{
  "n_kv_head": 1,
  "vocab_size": 5395,
  "rope_fraction": 1.0,
  "init_std_up": 0.0308,
  "optimizer": "muon_variant",
  "lr": 0.00318,
  "grad_clip": 0.5,
  "final_lr_fraction": 0.1,
  "batch_tokens": 65536,
  "doc_mask": true
}
MLP neurons of a small language model. Each row is named by its layer, matrix (gate and up: input weights) and neuron, and shows model dimensions 0-255. Each number is 128 + 24 x the weight over its row's rms, rounded and kept within 0 to 255. Numbers have three digits each. A neuron's up and down rows have the sign that makes its largest values positive.
Before each neuron's rows, "fires on" lists the tokens most often at its 100 highest values on Wikipedia text that the model never trained on.

fires on: "m", "ist", "ists", "uk", "ales", "ip"
L2.gate133:136129090127141147115126112140146126094098158156128145133168132117119123172148165129117112112131138115105116145111111126130131056058152122122100120101110137134111139100114115080130132112170128134128104116153121150101070159128158114138139091112126151101151126119139123151086114163115152144094130095124115162127154083108138117139163115116130105153110146163120108114156124114116159117155080110112133096084114147117128082115132145115144137096091155157128172138098163117124103097191100159149107132164111120183125145161084111146118126093158120100109122126156104156129142122128123097138151116093114144155105133093123121173114178096174152079121126122145116140141078132134111100116147124079123141141095065117127124075112154097151138128113144140144126128097090132126105090132154
L2.up133:178150132069113138121155143116161122133136162101138122128113075121149158118105118106139139129101143126165120119148177205128088102113127176117138100151148210082168139115105124052126132111139103142138132156110103105146117118087118081119129123134145132114118128136133100136115106156116140152143154103143074176137112088109133113143102147129119136117156122114154110154124146119111149175135109114145123107143155115112146095113128125123195094117125130091091127117132110129148134129126168115140087122106118132111122157134099131110133156148127132155195111150113117107133125124108090130113148152091150106156137124121139098075112112086110151105169098126155153143104123078111156092118136109121122130151162137138173143148150125129119142129116137119150112065139149142104103126147095

fires on: " |", "',", "aged", "ed", " for"
L5.gate517:108136133187159107128098115129154122150164152138104139100140091122107088117109107098131079131120118121173106112145130146128133132097122113138134182108107149121120143154147156114129166078118072122161094139144143142165097139132093127121112154153165130157141099128139112116082136108151112152131155113118157130082139139159154134147145063115115156100166086132137134125162117160120115072147103101142145122163139145133127122189114180130100149145138078115157161103101111115141114092176157105157109133128175136143131118099158113118124114126144136116129146134141154118128144153111118085145146131155114088142113090123100099119128118147141102115121083130094112116103110082145117066092125147110152127134122104119137187138114156161113131172135142139132129173115145128111131102074132
L5.up517:114108124144128087151135158134149137112164155099153154112112151151126121122157125118127163119147122158136132122122166146119124115052122123143129122178159171159097133099119145140119094145105130065170132086125157157124130126126094099127108130142121087109145127123148133098146153192168109133148137094090113099115147113139162138139156093145081118103145121106123100159126098163133135100089133145097139088133144105135127147110129140139171135120159126126130108162085062131110113136129182093106105075162127110121125130153151130113158119159110138147136112164141079127104167142121132132129105148139098136092133135157175111126088123137133113156145095101171107148121138113077168128127096102109145101072129100156135142128149128114137103134120072155123127106142148143123093127089127

fires on: "ir", "ri", "r", "c", "ru", "us"
L5.gate661:127151148103128117133136093144158110142179151124139135117095121128115137139135110131143149145089115148106129164177119127150151125137093088142113116124087127129136107151166118121117110095141137131154114166082094106130122145170127098129111101105097120185155134169156101141113124102106162129166098123142101108102121172106083080157138154090157186106144123165099131140137101123106142110134166146120144154138113121098128112136105142131114134111120144118136118134148156135147107112144176122106160159155112149128148133160142103093128159107107104141103155130112148146154119132137093153109160141131138107126169170119115121192130156139158163123151176127111147115143133099158101138080147117153130143055132176149156143125202172153105149143109107097108159110122126149117102097091116
L5.up661:145159119138160151120126142115085128111117126131129136111104133147165129117149081140159165129166127135159161110122099171151135142098109164142145118117115101109110139173106106156117152104127112109122105122095124132113129160128108113085107107120120064147127105118129113158177134168137150144105103119110123132111121158181134120130142097142150094104113179181128090101078167157133095098121108106132116154137187167146176114141097109093127144173147225161129143092150119119127113084133088147119146141126161105109145152127117158095126109156109114137120138093101146112135148125135111127130161173139114116120139153105155127143113126137113136141162151194133166136152137171119163121127156105119130126142115101125121072095122085121121148127162119123148134134095136145154133109128134

fires on: "'", "’", "'s", " '", "w"
L5.gate487:180154126141132105125128117149096126119114091149120137151103144091137138154107105095133144155152125153158137160160125166101101126129127146148158095140098139119126102139093146117077075144139117130097133099147135097104093115080116138138103150132107107137161127124112133123124090124134131128063102123154139128125099091153167124102125099093133112081116122152134173144130162109174134114136127111140208088110113161170129139143114129152120117120124146152106142144148115146131155115139141115100143168135128079144185159098148134139141165152079110126116165144144124085142163143139119083149127167166106159119121121146115151127145141152169096076125167147159119148114129098171148163125140138139119127130172149167163095136132113099141132108141110125088100115083175142124122100135131
L5.up487:091129115120156099092121112179156118112144125158126103150123125118141093161157161130093126136084136112122141104109127150120103126167100135128107135129139187141112097159098182202113130156121145115155123138130137136118119140157115108162085105063098132106103147110113111115146144158118162095119166124148101171109113140112117140104105135140149156111164122118094076134097115108140149136117119134123174139115129114112144158120095121125154096132122135119127153148103159098141156166161092112113117152157139071148151137130131124109100123111183122097153133154142137145105166115150181140159126108128121075131162137145136129131126128141128105138109155144093116187114149166115137155111138176163127117115115132133120130158093131125128162142142102127164106076101175103151137130174084

fires on: "re", "es", "he", "urs", " pers", "ac"
L5.gate406:169143153133089147153065141128131150115132129143108138115150165152148132138079098163129149166133106129095148091106118131146120123127127151175128146094147162105108097124091148128105134099119158125169154115144142127120114097140116145138134129114114126132094158130088093208157109144107118127148095173141152141110072143158109139123174108128126132143128138119158137092117076098122162129138102141105105147136136116135122110144101122125165173144110108133103179140111099098121119137124143104101092142126108114145073117105148123098078103105134127169153127175111114115133132112121147125140144163068134119113095105123172119131106060133107120138179160124169125118130142113098143121108108176114117155170154125127103096112143142143149168137143140095123130145133177159152116154118152
L5.up406:115189112126110135103102142112092165143135138074128104135118102135155127166140091082116141102133133177140083109106144143108149108166120139075092144137180162142115110144155150108125187138137125149133126150116124176135160205106145096155142138131139106102087159146090159142145153150158138100173160128123180144116130160131123077164107136133119183117168120161159118143169145134099131137131152152118109186147146152110147149147123162140143184115146111125110120144140135105142108132101173147155130114136108119130135119132142126161097112123094137096130142107148134131125119145123129121139143123123110122071134137144120159153058161161127134139101085106116158112103101131130139118113147129124147119127131125124174094126126144148104120163147126103111138181151131125138152138145112

fires on: " de", " De", " par", "e", " et", "is"
L2.gate408:105114156119105170146120086132135140121137121131168162103088142155122156107106111099145165107161101209084127128150119117135169050133146129112114138129147091185123115077150187120185128104089100114095108143104115131102132110126144131108127116119152155169106105112147105121093144141136133145136115152124127117088139155159137116117103088147116144131143130085107104119139133126109118116109143115155103140143110126102088130130117143120136109173077117140169147156138141095160120129132116143191132181138137107126123167139117175109114099144102080139121119124107130096146104123149137130123126151112134118135112097171139128144125130162122134093097087097098166108110145100112109143145150151151101130109144122128123134168116089107106110144086133131146089077097123117106085136144119
L2.up408:115149149117117125112132125119183132123138114134179127104091142146140119106088084120132169133114096146089132076138108120115174106104109153153152120112086098168093162140105180087188150154118110107146095121118129140131124122128126126099092100137134159149167142150121123119087099112130110105125108144113118126136142134115162146096167095131108138099136113119130095145148111111150115136102125119155151135163118140130092154149091079097128108161108137142139140143160125125157129104075134120133139154123134104129131182178124150102148133116128097151110106160126090079130104132134146138078152151135129164149146117108162093114117104109092146141084111141129136080140165088108126118169162148114166142111134156137122079146146088090123164124079118156121172087142123108119116136161137

fires on: ",", " ("
L4.gate240:163140124135110130130086135146128113148150183118109120114138157143152147131156155112147136115127135119085111088113131148077122113162096112147130130100141120152118141159108114119115147152149114122098128133119133098110108219152129139118120140164137090161156109142118157139145121152082111142094147112142147117121129141116126092111129170147151107129156158102124145135128169107137114146142097138117112147151139108115146134130135078079140114083158166111155110136135134144093171182101153135134116163180172149145148119081136137095146117093146125131124136148101129138122104105160092064136116149105096171121138145108084122115110129162187146121135131104141129139141123082112160130142127162100151121120156152136130130083100139140116184149123162156093156177127108138098095180136100
L4.up240:151154077092103138123153146095114127117088149105101138136137139112168135138101143140171141149103139125115093151131116185133134174112108155109135166103144124144140115140148106139096110113122164128101067134136109124122093159143122103123108103170094111117102104128120134126163134169082119159098138099147126102163150129148183136120113148140180125149136094145112077144102113131092146113126097144138110144144143091133183180103166110117115142098113136144114097180113154143138151103138134140161121133102146144170159094110130134117108132155115125144131101149170144082109165126101137164142116109106111139144112135143179116086159082131156101166114108138153136124132107126121123071121094160146106117135070121113156167102155136110110145105129130125099163149139127128169154135100123

fires on: "or", "ile", "our", "od", "ro", "her"
L2.gate92:124077151109137137112069107122136149129135144090136139113095182106079145154139141114109154142159104151096146105111120107119154109105143175136116116119150114133126126112139091124114146138143154151096113168129153182107130086139125127159114140110135110126108136131121169148139130124096119141170144108124115103137092082115136146146161132118142150168114131108105114106143092172147115146139124161126132109105120126108101155128131094095135122095132139119106105128101118123184120119117117150119116134103124072136103132144107150157133124123134080135135144087140129130142140077113144119129152133114150125119091146118121153191151124124122226128132086083095154104132139111140133096052106099122158168126135116184109136153108114149163139173090118115146104145095146127082155111103160
L2.up92:142110154123127156124084151105137131132143123131118160091171153169100113141123103094104138124129148126117133113106144130150139134170167138146124127106097110161130154106171055092134136111105112108122126145120104112099122055141102156124114108109117090105179093126146194109153146113146143138127158149126131139123079089107090147143166171092142121144098194094143139143138131104119148123124156132111131092154161151124108154163136128127119131144114122133104128161119115137169163105139111111107110152143126138137126162174071159156110112145113093124112158116119113146138167111150126129119156116155153144114103118095149168121119170087137170123116117137090123105156159121107091101101106121142097170105131107146126133122106133136138134158154126120178134111114098146111118108185175

fires on: "\"", "'", "ment", "’", ")\""
L2.gate578:186128148090118107124145122166144130163144158114093132162120142081109106150126091123124123114150155107118172120121129114099150123164118124114150140108161142131129080121129100114127119128127166136126110146150141133133127143126094124139114154103146135127137133069117157087106071137111144154163089121134119150121122122098138123130108106125164150175185118088148133128133112149112136131137079134147146118151116156117128146144150119085074133157093101171153083131118101137096196104128170144137128142175141118123120147111135167138130111098127121111135158167119105152084143154114168081095178125101113162105118119077118109138127170116192102134119146131163122152161140083138139134133115111156138109144141097140145152095130177091119141141125140112158125119132133111117132163111190
L2.up578:165142117129127131108087126148117126140121093174134152115103146138080105125123090133129132093106143101151128120139141092114140132156104070140129111084135127127116143130106131118132161098110131107150151119127075152110104136103133114157108107131116140119135113094158172142169120079104126140146146148130103152159088125158098073131071149129159118125128103082115116130101130121153115065109100132107084159126138131139131136147137116171106135149124171172154121115162152166139159131144090117122167123143148122147086098118140101145123080127111132133110084127115148165108142083114139122158110119151122168121110104124111071148134120159167112121122115127136180144161176142075150132090137120139139116146179138140151150110107126103127120123085108100140122141178113132128133062092149

fires on: ",", " and"
L5.gate427:182146112126106167162136156144132114114186164133137141133102134138149193152109153135132135146140161168111134140143128124096107117164092105131114138166126159116169107135143165134145104147152129113088121112104152154177087134164159166119158154170116130151121102094115136150111111156138116133147119115142133131133142155105084112153139129114119118126112111111137131109182124135149122149166123110148099130139121133141145180130138098171125147095113134109161168101097164103166125097167146106138123166117113134122129134086060110120099138129132175152144185124143121081141130167128121121119110098152127192104170108091103142154145117138149149129158154117141072109151118133108117134153110125105143166165157174176135101131137157117136119162109160121090122124132113129137112121125106
L5.up427:139182162142149106167128145141159139086080140127156155096154127142143122148142119130113143123130111108137198170172190106146152099137117128152144109140164129116137126100137169110095161134111155159118108127118146094110155176139131126090141117126125102142098102112088144160138135148115108092125144088099127136135147112076134135118146133108202092122137141117100117142126126132131147107107103165126118141114105142136128135149127139137136094159107128173131119124099175119114097125096124101095162113128134132142152157154169121155096166158150158161136110179101102120126122114114132112130076131114095088120122119123123157119121117166112148115128149106138150117112135105113106104109131157129105091107130149126116222163130087122158153126097108128084150155147106136146116109079145

fires on: "E", "OR", "T", "H", "Y"
L2.gate621:147143157159137091128144163135123135141143127136103113130100076101140132144103193121133141142122118125117130134118151156147127138122088115107119128128100137153144114153128127096157154152108130123095188119085157157136151150126120099111103129155150072115185100128122116089092090137138136167153116122149116162161136128100109133122122134090138161162153088146093110125118114149118168155127110091160118129167164139146099114120159132112120102155133119077126144152121143130096083105128159161143164111152140112126165122123169135127142166081087147146139107120133132164112138138143164131127146140146149131125168157133153106124156120154117105108109113162149150150120140098057152095133119192133112103088150128135159149154105188125160098126128128135107179116103131106102070136129099
L2.up621:139137143128121112158136142144119143126160085155136103107129164141183164112147155128140148130158142123084072107116133075114127145153106144091155133160140080128168121126091153110145117153099111166144136145092142060077164096113102121121122155128131123114160118148151141066115142099130124160118099116087121074117106157101127114147136136111113088160130113135103140108132127147166120131128118162146130110110100107159113106110163137130125184171126101131142119162154146148135111128131084116153120163149152122142175161071104139122072145133078126102105127127135141105153138106139148072140096110147157127114144086126142110107144143145103145119134123139100120136124141170110121130167136160107135100097225109128128113123101139137153105120134151132110127108139139130131146146119130

fires on: "ict", "ol", " brother", " mother", " act", " daughter"
L2.gate17:151115096128131124095149084105158142110140128117127115112115117116100131118115062155114141155065123126127151164135150146101149107086114155153115119094076150145126145129132157132142078086118130150154126148108138147100100152172101121108108118139179160125092115161121119156134110122130145143152101113158144146147166108121076114122133151130098120106098102143120130153106121122122123113115110107158130122167101130168133140165159149145118110125140174140148100112148162100141171143171081135123144117140108118142078083100163089140148130183158145141118159100113155146114151086121118126094123138185170136130118065121191158135130107141135146143137126125126121135128129161145089162113157119088112136136114156081140099107110117149081148123119093141125163149146146136135154110160137
L2.up17:121103075121136140126113120139136141141135159122141087109113203148138105113165118160168129084129106101151125157150162101138159108132140138100144104132100165150136157150135126150139103156143152080119124116142146157140105120137099094127147171127179153103149086156114120126169125137112097138120086170147120049118109155128129097067121137132098143122142123137094106135126162114173135096140141125158143143164154109159129171148137187143120129123148132138113098134138114132134150090123151118170120135151124105115148113127100143101143132101143136134160100104141177104114133169072116144115128153175083128173157149103121170127110122138146128128095147127095121116145146125082162123110109081140149125093143139105111133090119153104135141119131083113140153112113097088140134113134098

fires on: " en", " ad", "un", " cre"
L4.gate261:109103140127117097134111103143150149154112136168156136150110098127116110132126066144107094141141106137104099140174133117135142106126148107122139142143101107148126148141108099140148111134153125149121145098115126134164120140145130104079172099164147125147148105093138149145198111118148127178178149162127136131155136141130109102113138163154137109061113116147187159118126083107142153142142135120125164138144109130130147117152092094181103125133145133175126130130126136093107166117157150137129152141127128117112102132090145126118157078102125116075137116142150147135141101166122069160143147094164143130166144114115105148108137144116131106135148127062169154153104134110132065134146101137121130143097145089116143104135173130121152139114150135086123093121137107200115149159110132
L4.up261:158126161117161123134133177108153155107117071157134108165147157167152126071132128130113137126086128140102100131103140083168148146118142126126129148086162145136153151153128152143116143134160148098110138094102093134111127143151130187123103205122155150105139160098114131116079115142106113155135127148089126117151145150119142130113148104132123133167139126111118123120147138162167132145096115094147108115082136135094082146142111098149079203167107113162142131115146144122136141110176126159149077106136141109111115076126122098111111104098104142151139134117136124178114132117148100123139117123144157121146151140105116086116102123090117113142136153147148152134144078129100108129117115129111131177115124107152118138114144124138163149129115104087103144151173108132184154144133162

fires on: "-", "el", "erg", " by", "ent"
L4.gate27:111134122133133141176146131105141157102125143110163128115133120115159152155116123118102125119133139094143163165157103116150143130129141110139171138111179159139095140158145162107093145142145103085118152131122148160137134152126133132108126103140139082097119154115165088137128136150142120107128150098170124071129145137134155154160098084129152107160133196116127120155101133087119124161141172151128096089130156147146089138105066102114123178149157175133150164137136128099112126072142183108117105096138104123104114104133124134150123118163164126109087116138169108165098108132141091134089162178114124128176139123149115152122115139105107127155131102149128166109118121152137124155130116124078142136117127180171115115109136095141140099109157147159134090113105130119136122165081132
L4.up27:115096131108139163140131119111103141144118150168149111089108101169142117155178162089133117117147116095144160113136089115152102119165158125170136140133153179091149183151079141110113111136154121110113117122146129134119110147140099114121113099153114125106122095131160135121096114139117120103144134137130074064145154156155175120154169117122148106116127138124114097193129111101175129130117152131135159114124160143135145169131134145130153144125155145118080141148111113128134116095108164112101110089132081115125091108127127094142143109159171127105157135084105157134126135129087118113095117127071144101149168086179113108131113151061131127112143133133142122163152135151131114147099153099112111133136121158150133162145142130153123106099131153115101096113126138146171081179112138

fires on: "'", "CA", " (", "ro", " de"
L4.gate436:072118125150148149121096134141093135176117103125140112092137162151096144133134119154120149105111115095134111131144112060116084118143114130133112115148164103149093148139120162102121131131111128159155142135129143143158126119129112113098128139127104118103080142122154149137138145146119159132131144114184129132100110170110111101149167146149134127103073181143157122120177121130121176126133093122163128146131127142151151141142157099114144129120056136146142120133148134124100163198114135120095106177131112138136106145096129130137139171121109106136191114138098106074135163153128137080124164079107158139142102111088105096113149132163169108158155125147111112099183133105132117093138071134137123161122117169151110109120122123105116138137136124111148151140100124102098117159089122
L4.up436:122143126121119136093145078117151141115096144121110152122127143099126138157131138133186127157057104102111162155118120148078114165122125108125132128125141101129163139135121148140145134086134128155168117169142108116104148147155148167150086114160133134143123125106158143153158162163117138152126089137141181137147156167144125132138114149130118153117137199111160133149107114143163146131107160092095151095100130130149160117092154145138080132131136168122108135140111151112080069123156107137133106142095147156125133119121113119122175183146110091146149130112172132131113147076128141133134141154081161120138138145109118143130099155123087075126106122174118141122161101138109180168144131174117118128151123125136110139138140157078133107123117105102080168148132115160139132147104104

fires on: ":", "ut", "eth", "',", "am", "ech"
L5.gate471:171148111065103119151127158156139139129182187122131159132160088107133118134160105104123126106127134142095129103097134096138092135110129099130133115094169112132102135105148160158137144143155139139125140129116111123088106147143152100113139183150135144133086095149108088155091166128142106145123115152109138124118085125137125133113115139150139126086130062114091127140127139134160128106109121095135147124149157137146093123149184159109075121101158136112113142134111161106155131102121085123131089146125104132129131102114109102127124134174157115150130141113155147174096124126161110122137161137094144119165110131152098147116137121135168131116152096121134145142164141127131103117127215115125151173159130126128137113155157137115105128135123067169156116089126147072081161152110144
L5.up471:116137150125108136111107076112128132157139104099120147120154158120130076115149105160102106122135127064095108126141143139084105137125130178133110100137170130142132139150143152125073142135154152146116188146109163124104148095099168099111142119153126123170100104092113116166103095134174083140188121123123124073112142121115135156151143127144125125130128139136130126114148094103161127086155133106132101155144119123141135127154164137156138128132145143128120158146173134121141173105095131113136083139157101111118121153143145137130083125120113123136104147111127125147149117111104173133138113106145097105133118138141142155074164175126109053101125097136151129127113168122151175110164168133137151104103090112152163113110134134155135118164138189164150118122139131107097165105160116

fires on: ":", "s", "1", " 1", " Championship", "als"
L2.gate264:137193159115155121139129137148145138167163189121104095096140127124123140162112090139136129142110122123107132143131132174153121143171096147117107127164153124127187089139092159149104116125122116149130110082122143137146122087167101137138094124181124149140101113124081129100117088129134097108132137127101180136150118122124137109168084111141112178093104143162131118110121135110073141141137093145150127091082107107145156139163118119123142140107137168094137093133167150129109121100115149152137158143158129134144102144150158074129096185152133148063107158142117114090147101099092107093107150141137147115109120109131113135118186125143133108107121132150149153130128129118133148148118149136136115098112178132118158155107150137144094159137132158106113161153134132128117155150113080
L2.up264:175105158111109148112139144146091147168159109061082169111108106112132157147130097119151097159147130110139126149104136152103139110145122102113124152155169092129138171114120122094084140152160186129102126154155121114151117135089100095108142086106107095137104163089136125124130109134108131172113134098190096120114117133164117109135136122172139107160113126115165112119112118134118115169106126128116094088147143154185097140117160157105138153106130126128117107156140133173150140137143149113169179108072136131125119027126102127143135154137099119097096110098159116125139114135098105132120088140112134154148135110114137131141128127154099116105137134107168125152148118133123121116165157126121114103105158145147175116110130139086166128138157092129138145154107124135143134117114136

fires on: " released", " based", "W", "ed", "ust", " seen"
L4.gate62:162174142140144117149140126125166139145075113120103130116103129107113106070147123134096122107145130138135104138128128107132092075146127118149090141139093099115091145117141168148107136119112133115125157136180087077112096131103153133123109139090129108135108155153109127162149098108109148120155159163101130080145136112144129117139168122175143165109143111145121127110142167126096130157145160096138083118127153119113068138092109128149177128114072154082144122079170090124130127141088064161150115123079137116118174095131161140127152154147127124122100160142127144071159110135131085124108148133111134152156099127136108129095161134141133119118145151157123115150115090164136137090106121149083132148120148145119137138124130115116140152157167140159148141166155121138138117159156116
L4.up62:106121134128138179125123135156056127118117151128145150109163117149106080132137104098153157128123109118114119147115110137147077113065136174130077117091096084126125136092107133106142109124098132099129124112110141090136108141172153094147108155127127147164113148138153111141134160168186147141141091101151155132096124130105129124143123114144117099106180147132135150137126137133122124145169131136080126155136148129110123112106129156104136148116112096128136112132103127107077128166123131076121124131137098126085135119118122138115114136146122117126075119142152115133146125145145152098189112100104185063162123077151084083109102137137132136122123152126124126125160089107112094153139140107128151155147139101132119131148131123094113173103142161136176060132115177101123130098132129

fires on: " friend", "ad", " opp", "ists", " conv", "oul"
L2.gate254:069122089127103145085121127107136143081122139134119160159134121139131122117121155124093113087134129109142079147131187127102162150095123129127130137108082120143159108106106082153115120136121132145144071158145094092092131130112093079137154103138172130104108088134115129161113136110139104106136122127138169144130118157117144109130097116145141128123100111143162125112116143178094159097160130116120143137151143109203128161123160170165153158085133101182102127115165147093148139115134128153121121133136099150145127110109096142079090185096144135104119098153144143128088105127136131102113098106132163126125159128093123152148127100085139147118153128124121131117140105142153116110116075110147166144143110159093121142159170123133113143148184114112147090146119133117127151114126093
L2.up254:074140125134135158129168166154156147137110107142149139139113133149106118155127164140092165097113139137148105148127141179127132093109167092078132184141101124128088101141137145118122110101091147158088121114098081119101127126111129158099091143135096111160113130157124133126100094142139144141140115133130126135135152123167145150160110107095122083161100136103102075147110100133095100163131086133123117118174100131189115097092094162100103109148131126115103124135122127123104143111124114144098171125088137131100145086112169142112145148139145126146120133098144161128133127117102107090124155118062161130103085132163143174132099157109126141100137126105116128135129085112175143131148147109087075128103115112140101096126130115167099121117091113167128133117117133170128102152152133

fires on: "art", ",", " part", " War", "part"
L4.gate159:113092132140135096146126104149099128126143130128128128136096153162124100128136125095126105145114134172128140092066168147076164143144110118102123097109107142093145124121077123166156125128111137105155108177123118141145116119118131164162133103155108130133116083075085164106150154112159109147080098163167131133133097104143132093106134139161150168145132091143135153141155124135106142138170117119146152121141145100144165142147139175135157137111135132127150130115147150121127114097139117085104156113140096131116096143072145142196160073124098129135174132108122130162152115107109130148097129121110116150156138132143113158093106142095108147117132105105126105156149118114110120132095176130102141138072108155146089167112128066162116141115127136175136133093114168135117121097097126
L4.up159:128138140157140113125128149118135067116166130149105112108118113183137177156096142120105141137122130177118126174138158135122096139153106106111115113128115133124065118137166109135150147136106145143120120122116138096083109135152123118114102170093085141098090147147109110127137137103113137129063106124132139144132100110094098133106112139123122131083119099140103119142081140108084146149178110154148110096124162134135137133129127096103124137113142128106122161124134093104124138082064160106082178143131124139117116130171143100121112085156091126146116100149117129099134160161117153114090107123107123085148137143108139115113112178107094141168122200122139134172117143132132135163105160176144153106121112142125131096092167124107112130107125107094139150186121131147089119115104148

fires on: " Team", " Ram", " played", " Tom", " Bronze", " Jo"
L2.gate439:150135117117124151074120130105148180086182140115163130158107112110093170103148123123160122132115120171122112119165184162136095119117136135132151113134098119139145087155119143090161124136115125110111117170174129130154127060097121083128183142109130147135141126132137099130167161135130135135132093157114125109113125117069174149097140100154174099165149106126143152117165154136105112169152108165115116106156126138076125118129110131120128151161104123147129138106115146119156109133136136081122147122143112113126158125166086114094112143147138111150173135117107146139129110156132093121099148098136155128129151167115092120126134119064150114129123165095138102101154145148157140112146133129123127134116129109091107081137149154116117166123111114137082088124093065169130129132137103
L2.up439:112178125130138189129102133123121147113132104114146143138135122114149125173099107115105114121097140097141169147134139132132126132151147123144118118097092155117131116114109089109139156123125101135178128132178107144095150138175084121091152114143146151150137102131115157108139135116139079161078091153123125142138107130145079126098127130156185106173150127154108093103141122088137129131134097139117088157110163121151153143085169106098121086122079111144138144181155121135171125130135109103137120145177141162098111155125104104133111135114137144160118108098113148150105155139132131179130112121140158097146057081142114161152108108122144114116124099110137115158170110099127177157133116139097131123140126166116131124107130160173120142107168122166140108098143142149177146124109159

fires on: ","
L4.gate25:127136159079106137120139118160129142163179122158096148121129099114121046142114146163119145173126101155149138115127111104102127091135102111165123122174138130125115168165143149108172163145130135146138138143117134120137143126147120160126154159117169109134144143136101146088122173124154120121106102133130101148104091144062135146105167125123167108132109113118145153118195149134132158138164112117098083113117089114163077110122125137133118105190167119155109100098145103143137115147124123144104103120156126106139150111110140079134144156122128121136087130107125127157115105129149136182124125174108108149131159155137131126125116151118112133126151079111122114086150123117116155135137127159120140121136163102155110130110174108146135087144106113123173091098180109154104141085107088
L4.up25:153136158157114114106159150132152105109155152143151122145119123187131116138149097141138170183123067165063150185135137108129114111114120128141117115096155134140127123107132134175136113103147128125118116141076108130093088174135121100126133162146132119119139106126129132119134150145109138106098114139108139125137128134125141125138056147144119123140137146120119103123133183130141123136123154118085113102131150133148118170122136101086112111094154197167131079127146151126163128101066120127132123139177133122158123126130101085066129140117115100134100101121158140114135135129141147110173099120121085127135083156104123135144133116152084141147134120118141116113182115179136133172151144177102115138135133127147115138143105187087128156139143135119111130150082137165085126137132089

fires on: "\"", " '", "'", "’", "é", "á"
L4.gate9:147122122138158134090110167119176108104088093112138089099124138190147139128147142119118112135093108135164204128117167150089130097202132162163123128175112111082129110120124112132109131132126139113108116152099114137146130171110134142113117128116137124129114114097127190129103138132100169129113107104059125153135137097117101084122136126100147138142110075109073106104135080185101145174139118110140124131133087130131113125153135153115118125139108117083154112143095138121142144137135137151150163136146117146131115140120087153136129169124129106111115133127129173088116114174136109127122182189147123124119140100100166149130161131128120123101128139178146143130125109122129101124142143100135142175105140130149128151113115124090129128163095104144109165111114125158110144161157155
L4.up9:149132139157120138102125164116155103085112111121162132123154122116140127116137183151174125108098103124150162137133173155175098116154135132143146154161104128100106094091135147118133142127113172092106100101158085162149159134137178180150138121163100100119110092087136159087096153155107158105106153131108168168098130127087151106126133103146111162132125078111111124103123118131060146144113121124108111112156110116156123144134163117112152119102123115120146106100102110133155146106105130119127142151143118179087127123131098161127101112136105115140118141105137161108155155129122132120113122145111098138164101136120121179110157135130102131146103092140151147135111130093144064164147111117123161165112121140119163166149139064145127124130159124088116145158128157173106145150140157

fires on: "r", "ri", "e", "re", "ir"
L5.gate625:098124150125133113172125097147149134123133147104100154116110120158131185164107126115110157150154100154121118142156098139092107163146135116158085130131108140160153135116123153085130144101143114114109144135110138152155110086107126144102115120060095137134170106124122144070124138082169138115082122110088086154140144106127154115143135158112140109148155108180102149127112138098136097108130127104119125126157102153078107119112149121129139096161113132167137108167149136074077104116160110141152122125156136123114147150180144138128094161078116138176081117117124094120127117144123145109105172121143188114150119134110137095136153123152128120102131139125125164162111138158108131105139131145125129081120117099135097151094124121124131142053110134104107136177100152128162116126089126
L5.up625:122125095099139128142134155136143123105075101115136074094111140133149120106114132136160128118114121123149123126115107120153163091107126122159126145132187166142119116123136154061077114129104166157151137134092110119147109143141182137117099140099137081160141133153140112166152131128145149115140162127136159119108127111114116150095173116129142144107121109130125163134101148113133119144150140154053132180097182168117136115136111110157150123127119087139117133103155109126098123089091151121127152090119092138122133098162185134127128145159113136119164113136150097117151115147135177142144177127151147094137151118147135091144132137160151125148125181105158140124114126180124113147176128126103110089131134153138117073147178149121081088152140134135129073116151166135107132126116133

fires on: "s", "ry", "ly", "er", "y", "ist"
L4.gate430:123172122123148104133115119111103149116140169128158116163103111170107094110077172116095134123106099133130103183089077122107135127116171111129145175178094133174119100111119140151097166120163123113108152147101115147138159148113103094151122121127140140126116121131137125174081090120126106156122135146121134146097150126154144110115079138137122136127149115109158190135095136141086144112142130069119135119157090156127168131166162104110164135096125149104102120159127153125128091161155147128109098126153117132161114097153146118143110105143145115157148136132104154132099077121160150180135113068142147107145132145093137109136177151156139103136147117150120154156142103122135141089103108132115140099095125096107132111135131088140071130106102120136127103134130126112099097108085115
L4.up430:105093102154135137134149139161178147117165161140133137147113160150097110130138122135101120164121149145165107152126105091115098138131138106171098135108112113086175143130132112145142096090108149168133099099102144139130136098154152154122103104129115161142073140126131162146159119139081075136139156157151116133122135136149159154114179152149130182116154133150131109136159132156159127111138119111151119147083130117180124128120086151132104170129124143127115131089159122144141138116138098128170119135101201127147130134138138107138126146145128139134084117178140114115161100153132143144105133152121094178097141114146133127190144119154107171099143111136120101120142125108144119142135126133124105103151120152099186044107135090097140113160165097150097132116160125132151104110155128